Part of a small language model's weights: 8 layers.
MLP neurons of a small language model. Each row is named by its layer, matrix (gate and up: input weights) and neuron, and shows model dimensions 32-223. Each number is 500 + 25 x the weight over its row's rms, rounded and kept within 0 to 999. Numbers have three digits each. A neuron's up and down rows have the sign that makes its largest values positive.
Before each neuron's rows, "fires after" lists the tokens most often just before its 100 highest values on Wikipedia text that the model never trained on. A number after a token or word is its count.

fires after: "| " 25, "\n" 13, "- " 9, "202" 6, "his " 4, "From " 4
L3.gate53:489530509485462526540514473477503459479505543493466466538520467482529491462466493497515478452492535498532433473510479490527527491478509517470533513471507493513495494496513472523471489503511509497505560482520535538475480510461533547510491532495492503498526498551538505490495456537495502493519505535547488509476489476548437509518492498499500509472474517454477519496513517493535464448545532542508471516515537518437467494509484490523529481471522514475501480525525496471512525493509477493500473497490547470508435492449529485511485491522502496475496493467504477466515525516566501522
L3.up53:493504501461531474488488537536507482497460501497502508495480504513514471503530535522504483484530514483487476538479524484487519511489484471507483490497515501510500499490529472553511498507471466461458532467561413511509471464524501513484478505492499508506528506501509444492487515513489495512499485547475478483478501464531464508480511489471483502460451522539450483471545490513486483465530516474483544468490484495543511493533475468492492521502507510515518512508517471528480471501516485493527500491510459502477526476523484509478501467507469508466516518497522467482523484531512518485

fires after: "H" 16, "W" 16, "P" 8, "CL" 7, "R" 5
L3.gate557:468524522512492516442515478511515474459484501515509496495460502523519512499533455498511456565524549498491497460525485508497491522525537513481557452501525515517460511565496481495483468481499473531504528517541483503533498494498498518468516494491492448460535478480546476523489484495508511507502513536506429481476542510516447540544478492507502507527525526484484458479503515480514480496493545479517526446497501486486502516517474465445502479448492506519447488499461528511519490483506514522496533493457532502504503480447523485532512503510564488485488521532481518502475507514440466512
L3.up557:469459536535443502512494473526509495472493506524454498497506460518554463522477542504524499481521477434479463546458507467496495479510505480466478527500522477483479482504477531492487487473503537491475471477531512495552533487502517468536507552553479498522472513508472489518531491524437518531486506493478504463492509495505483497488505493533469494482508512512481466485507502510509491494478516517495507490493515486506530428506523442471526484489509528501521511516491491512504475488495474463456496476514495530527494509510525486520503516519492516465505488519498508505519494501485516473

fires after: "| " 81, "\n" 4
L3.gate957:534475516496473505510516479501514550462539494465531502514487475529504483503523508522535470518546495504529510483501458536473492514494518460500543538521496497469503516522470490511516462518502473473487481472486497499486493495511521523463542431505470515520536471530503486480503486496513465479490521498500476493498490494507536465492549480505522505489473485502522513504494479541455523571512467512506539474495507470499471515468496549512512470496475446507493507519534511474512480500512485487492524492483448518525578458483472487503498495521452527511513507505452516507531538505513508499
L3.up957:511437528505492506525531517494461496499476500520514466540535522504536477503476505521511500544499504517520485454482513551523530510494460480461529455482506509490519540507477489507508519532497540571481540488512474502454491517497544487451500487504451499523498481492483526502509482540453501524478552500460542516479457556534494508500520507476499467460492531487478510520524505488507517509498498508525520478481496535518482514466548511531486515505475501467475496446500521577464508455491507466485479497478474485527565459508483460490448521513481511514555497499529519503505503482523514537

fires after: "| " 29, ", " 19, "; " 4, "the " 4
L3.gate626:530477529498497477523496524495517477446474481508481507508470450541457521554482495525504463483501455506466487486509502519493467500484513475482517479460496481509520545514502487485510487515515456512533510493510537525512510496507505532486491508510494486516551451532532504477512534511515503488491510484510444489497463509502452479535503485505464521488505487500500466490539512491512539520499517509553455530541516489489476534487486525502489507484478479503513507489505477477477461541490520494471502480465491512495504467475511446512530544523520453573505505496519464460533501530505520528
L3.up626:526513512495490464489516496536493482452482526496506490494529515497504469512527500490518465504500514494468506509501462486465522507495495532480511524506479508521493477490471523495502523491494538500506487459470496506520530566472495521500546456499531515510509505464505518484500512493507480517503484522525537538536537496502516512452470486512480499475477502480550463448526515485504471515483465475425452492483512492535536527517510513501483495492536543484500502481511539480499465498487492518506528523485476496547472510457546519537498499477494452483491507470508456461511525514500543544

fires after: "\n" 37, "\n\n" 21, "his " 6, ", " 4
L3.gate487:511474484455472489502512485481489497470483478482553490563488502468512513441480481473530516527502514512524500477510503488493457494517505457511520488474490502521502452476545513477489519480484498514473515495496503502517495499536460465490489472467541542502478500493536492481478490490497486461528530543484509484494519518550522462505508514477518495502514473557504531523461488508438504475466513506545520504436460518441452485478479509525509440484477480456527482467500485520512515497501480495498487483500461558507518452490518495513528505478493506498499499505464499479481485546493499497
L3.up487:476512510515496487532522513484516483551545500489518525509527492510528485487493506522538485457505497505551474540432528464469489506522507519455528484485483519499503519513515547479488493518488541490481568467488489482537451476482541514512503522524476489513523493453492480534498473520476495501473544491487506511499491469433509475544520489485514477505499510501478513507495479505483551494546459493472504500471464516512511515525525475504502481501483502493486538514458466480544509519500505474541524496490474498472461446488540493479499519474532524501560518544526547497483503446475506499

fires after: ", " 37, ": " 8, "| " 6, "that " 5
L3.gate351:486495516489492502480520457522501513519464507548416510514507511541498511486515468494499481493517504490481488522524500499448447502517488477529516504477493496506506540522521525517490528492505542531546539520521535519500517543504456467469532496503487460494504510456535464518439503484449486483518542483522487416485514500461494465499487513516512494490439543492486541481481492504500503498464481465493529499457517465520451513511492510516537529572485472489512496509511536496494496543501516501488519504512521538483502489498504522549527499472490506514501499524534494540561485500505497477
L3.up351:493516434548481455503509473528513504574473506519490490521480466534502531510509486484544570451510525537471475506485518437525490508474544478532514511515475529498498544504481513507524486493485527488519491506522467478542482514465495525504506492474497545511491450494536424500491495500511522493493530536465482499476508507488454497515470509532437475478490487515483494475476511511499557496529472515511478496520512546470493502536499464486525486469516492481507483512503493514487506478487512504510505471471518466533518496533490524545502506531499528502549515501459516538537498506531480513

fires after: "| " 28, ", " 14, "; " 9, "- " 5, "', " 5, ". " 4
L3.gate1021:538469461523479566507488493513487518493481528537488466558469491505478520470558475525533498471529494520515504536449487522448515492519532483519491512499490471552509519499491508501578474472454498506494531500497472450490485498505506490541535505515522517488513500544463518462508508520507516500479492491497545490486508487512502534507483528496489489520514490504509493484491481509531478508495507483474487473504459458494503517464460457494463508495531475467497550499497491452528497441491475504476468498460514436475482477516460457483533500506501550467570481470501509523495504490480490560
L3.up1021:512471483500447505435491492510490479493473517502490483545471465520513544483568489548539504509506505492545475506478466461475559502508547511503490484520480490555512490477495504494558496492493465499513482513459448437498484468465523517494520494437528497475489537511463480519493479437507512478513481521522524510488482508515469531522492479477520463478480497495520507474497484547530474497536508475494487499499488459513512477479543478513443518497504499471481505522469476494508499474494513495470525487503498484494472502481456523476483490486510538493518446479499507515495499505569463511

fires after: "\n" 70, "'" 13, "\n  " 12
L3.gate778:520466486490523526479509504472544548476496453489497534497467519496526523528475487520473531473519512505487476553450479507525532456490481482512507496543525509515553544515513483488523526525471513503463498480453487465498462531507476537490487542482503497483474512491496475484523499511467484547467464525493542512465522472466523510452467463486518412500522497479505526523486539468475503498491473542507503512477497511493449531545508483453532508555462485507516480509481456469488457492517517537520500519469495552478465434499532518466501507528513497514498509488510559454480523510498493503
L3.up778:473421520502508509517528474466486498474521511507509470528496492496483476477464521482489473473500507515487487500546516465463467503498464467481507457495493486490505513502490449492433550492550498538458502508514479511472467504503447464500500480492514489501493509506504509484518501563467492499526512511523497491449508503453498485516504493508514454480493498479524511479545470465493556517492489464481513474489478462515506491500498494458470473527519516438509492513480500537485474519479475500498519459462520416527548465515507505489518455452478509538472519518500499518494488450505504493

fires after: "| " 41, "ISBN " 8, "144" 6, ": " 5
L3.gate829:501469525474521481511507536495481499501483525526500490451511473540476504549478526454501508520493490489521474492497523482537474515490499498467486498513527467476437509467496512501540536483432538516506517466488493495470497529515482491487487490520507499468474515527503541496543471479516506496494462521512511469498487520566468494497464468515498508519460525505486536518542504550473530489506552518500499518476494503478471510512449492515489536510475531500469454480517507557478499534480473518509489494481552523467492511513521494523450488518519504504530511502486462495477495472478506477
L3.up829:465503487512506499502492524516478477517518518520512469468556461524475508490509540476474534532541539521569503491486534466446485492440485454527496528504522494469485499495495498496487510487490545516499519486499501461516473534505501462518509496522515493541491453523481564488502478477522523452455486500548512524513538505490495480488458492525478497507519513529480534494506483544473511467495487538537460492511472479502457486526446498514544540522445506555473493485537489508522563489526505515502497475465531502514483502531475518505486488519507540528494496562503497496486466510462523455

fires after: " " 34, "% " 10, "Length " 8, "Time " 5, "Rating " 4
L3.gate321:486536503512511536522472496488484453510493544496466538503487492514516518497508504446509498489487514512490492466533502489507490497476491495516481526477498506496518499524530474489515498508512501500503505517512461495496481462470558531517514502472456519512490513464524506514464534517527497544545491509512487464494507479524500484525532540473526515533456527467516490518488490521493534493516465519530475528473520506522496501490489539504478504480452477505474471491506508546517510498482486504530543479558546512486505509508460521521525496503508488464506492485473465526494435498552494502
L3.up321:459519520519515524482487527521473492493522501527471509456469465500490489529511508497458497521535536526510508497507464496466531532475474458485519532465495529500538504489538534515551534482468497523484534496511434546524436499526546507506428510513473519495471493451463504482499490502512495591532518461487519489509539480538531508462542501480507501546496480501512475487538501476485542502456495514515515500487476495536528440529486486483505524516510537524513497483497494489508500475486504507503519458507507475525516502530510524493467515507495524481482483473501519490486513481525505505

fires after: ". " 31, ", " 11, "\n\n" 10, "\n" 6, "that " 5, "addition " 4
L3.gate668:501492504493485484503502521497474532530466525477522500459534522472504510491462512514524519464502487466498495560512467537495497527506484500513519524531488533468467524509493481530496530495516506484534494534520548484493468471532510479475517504464530519594522524511489472517517531490459437496473499497481513444502525484479491568496535466525501485487472534497448496533479458493515497519479473511482490498518525515513512473532496513460540499529493486503512521486445514544482490515542460494475477493515491485486486529500550448540515473492487486463460495481517487468502488536442509451
L3.up668:481476481516518477495498502482489528523510551498511459503498477454484515506495485508545494476466526507491511510469480504532507512526506483479516485478479515463539451520518488470490496509500505519492500534520511501486510530500485520530483530537539489534495525500459509531525527499537556506543454479502570508522491526519479538497515552525551500491480480496470515495479517522523451526499481468500495468464530526481511475499493500463490504457507452549471488526523499491448502453485500515478510500492553451502495472465538496503521444511459513498524512521496494517509445530488519499

fires after: "| " 41, ":" 11, ". " 4
L3.gate369:468496507502539503481467508481479531549491429497510497491509470485509476503490497503568517550531474524549501514490473479480462517523482504529504459536498490489514485481506502504466508489507534523458501472461435479506535488507551509498500484498485534498519510542510505537464495495494477462424500460493513496496485490474539487510534495502479526519502519519508477534469500496513513486483520529510529513507522514507515468469513477487505453508576450469543528487498515504515460427467495505508517535486524520464488500485466525551510492519490467502495500529484536487500520463474516493
L3.up369:512486486495522507494481483510493508497479493552521512510487455493496523497503506519504511548524465534501459493547511479508527478512472533533534475513471520480502530522513515518468502460504503492509517449496432490486507489486504474489471463496482499574526504541476560480497505499504497526504532533461468501502544513485541472484474492511534503495473497511490501527484505550486487530469493510505517508511450484505487520489467456502505494489512471529501517517511499503486475511503518510475459490495515492527533516514466539487453457523528495514495514490518500474493511488502529504

fires after: " " 17, "% " 15, "0 " 13, "| " 8, "4 " 5
L3.gate861:475528502496508530500449462547474430485491497505461506514509471472500470511468485488484502497481491546495521495514520487501506481479502485526503468474532468493443527517507462490517539515507492483512497537524505483483449490499505443507513523477498475473535440500499512490548505509574456502490526528508473520448492514507508516525481489473510460505457491505556532501483523539498493526472487509494486476500530476522483533508507535492504512519511534509501484508497515466475487516496541470513480499519547463513509507497513481548505502540478487551459484526498515528484484535513513453
L3.up861:499496471488475512489460493505509468473504457472495518525480476504500505503477503496539581518479475514539487487546486451474515503488510497509563476479524482444474496499531526491513533550506486516495441539515479473545477492434520496544535472452508509475502495500443531514488521521512519503441489525530497525483498509490531475488502489458484538496516476515488523531508524500473488508509471474499496489522471458469506509528479547489498488484512527476508460514511510528510516493493498472513441483475526451480471473500506553510515524480441490507514521494534502520515501478528481520

fires after: "| " 42, "the " 16, ", " 4, "of " 4, "- " 4
L3.gate573:501499493501511524470513484520532491508550502524483467477510441478484500542483523513487498495526477508461492514466507507500474441470508474479542497516555479486523508493482496505487508486515532522537523498480495516549525471509532501491501487515537452470515511484493482504498497464477497571449501475474511492501472556553517545493525470499435505488510492492496474470510504490508502503510509493514472462517513514497466501488490455487518555528505494518510481479481466491514547521491484503429503529514541472479514500510502520483473494519522481500501502514506473503511520555457480483
L3.up573:464469487511504510479511505482519459469528490520489524481517429492462509498527485491493458524525509497533513492524484503554481561511474556542517483530490460490477502510554485521471542513484496500465512503500483491473473491519509507523517529476469541544508508499527522497490518528517478534451524511449495535523522509485540499459504497520499522501500482438440527477517524516550506445469520538487515518493551499563550490466528494457489508485533509508500534493513522511536484503497497487505473502505541503467514490512492531490489494478423475519531487531475527473462493534482503492

fires after: "| " 46, ", " 9, "; " 4
L3.gate862:458516474495518480534498519490519579456540487455504508468519519557480491542517493480543518470547522492523501510483460519528462501480477517524500501495492471532491458492482546521539492493495492498524505489566453449490516504411506501473534446477507483477521519503512480492522489551503496506518489510521522503518540474471544463473502554483511529513494501496544503518530505530485511513492511566505450444480517513472524509487506497468487504505471544481513515472518457529490500463513528535520526465479528496454491504512477486471459465505532507494506460520497474494500522457517521527
L3.up862:477476511486515505502476486498519536450512476487517487483473496496513497515482454491507536517518507516517489511517489500505477470503508524573509464514489507493487491500456568498489529490535502490502543478539478456477522507493519495490514458511511523489461534569491508521515489494457497509480510545455462515480546493489512513511484520456513488477485466523498530530488462507533541505495496521470459499461526514468485536479473504518526483489548525492470524470522489503547500473495514489547479446508449554486488482486486525476467480495508543498518519534469483458544526500506493501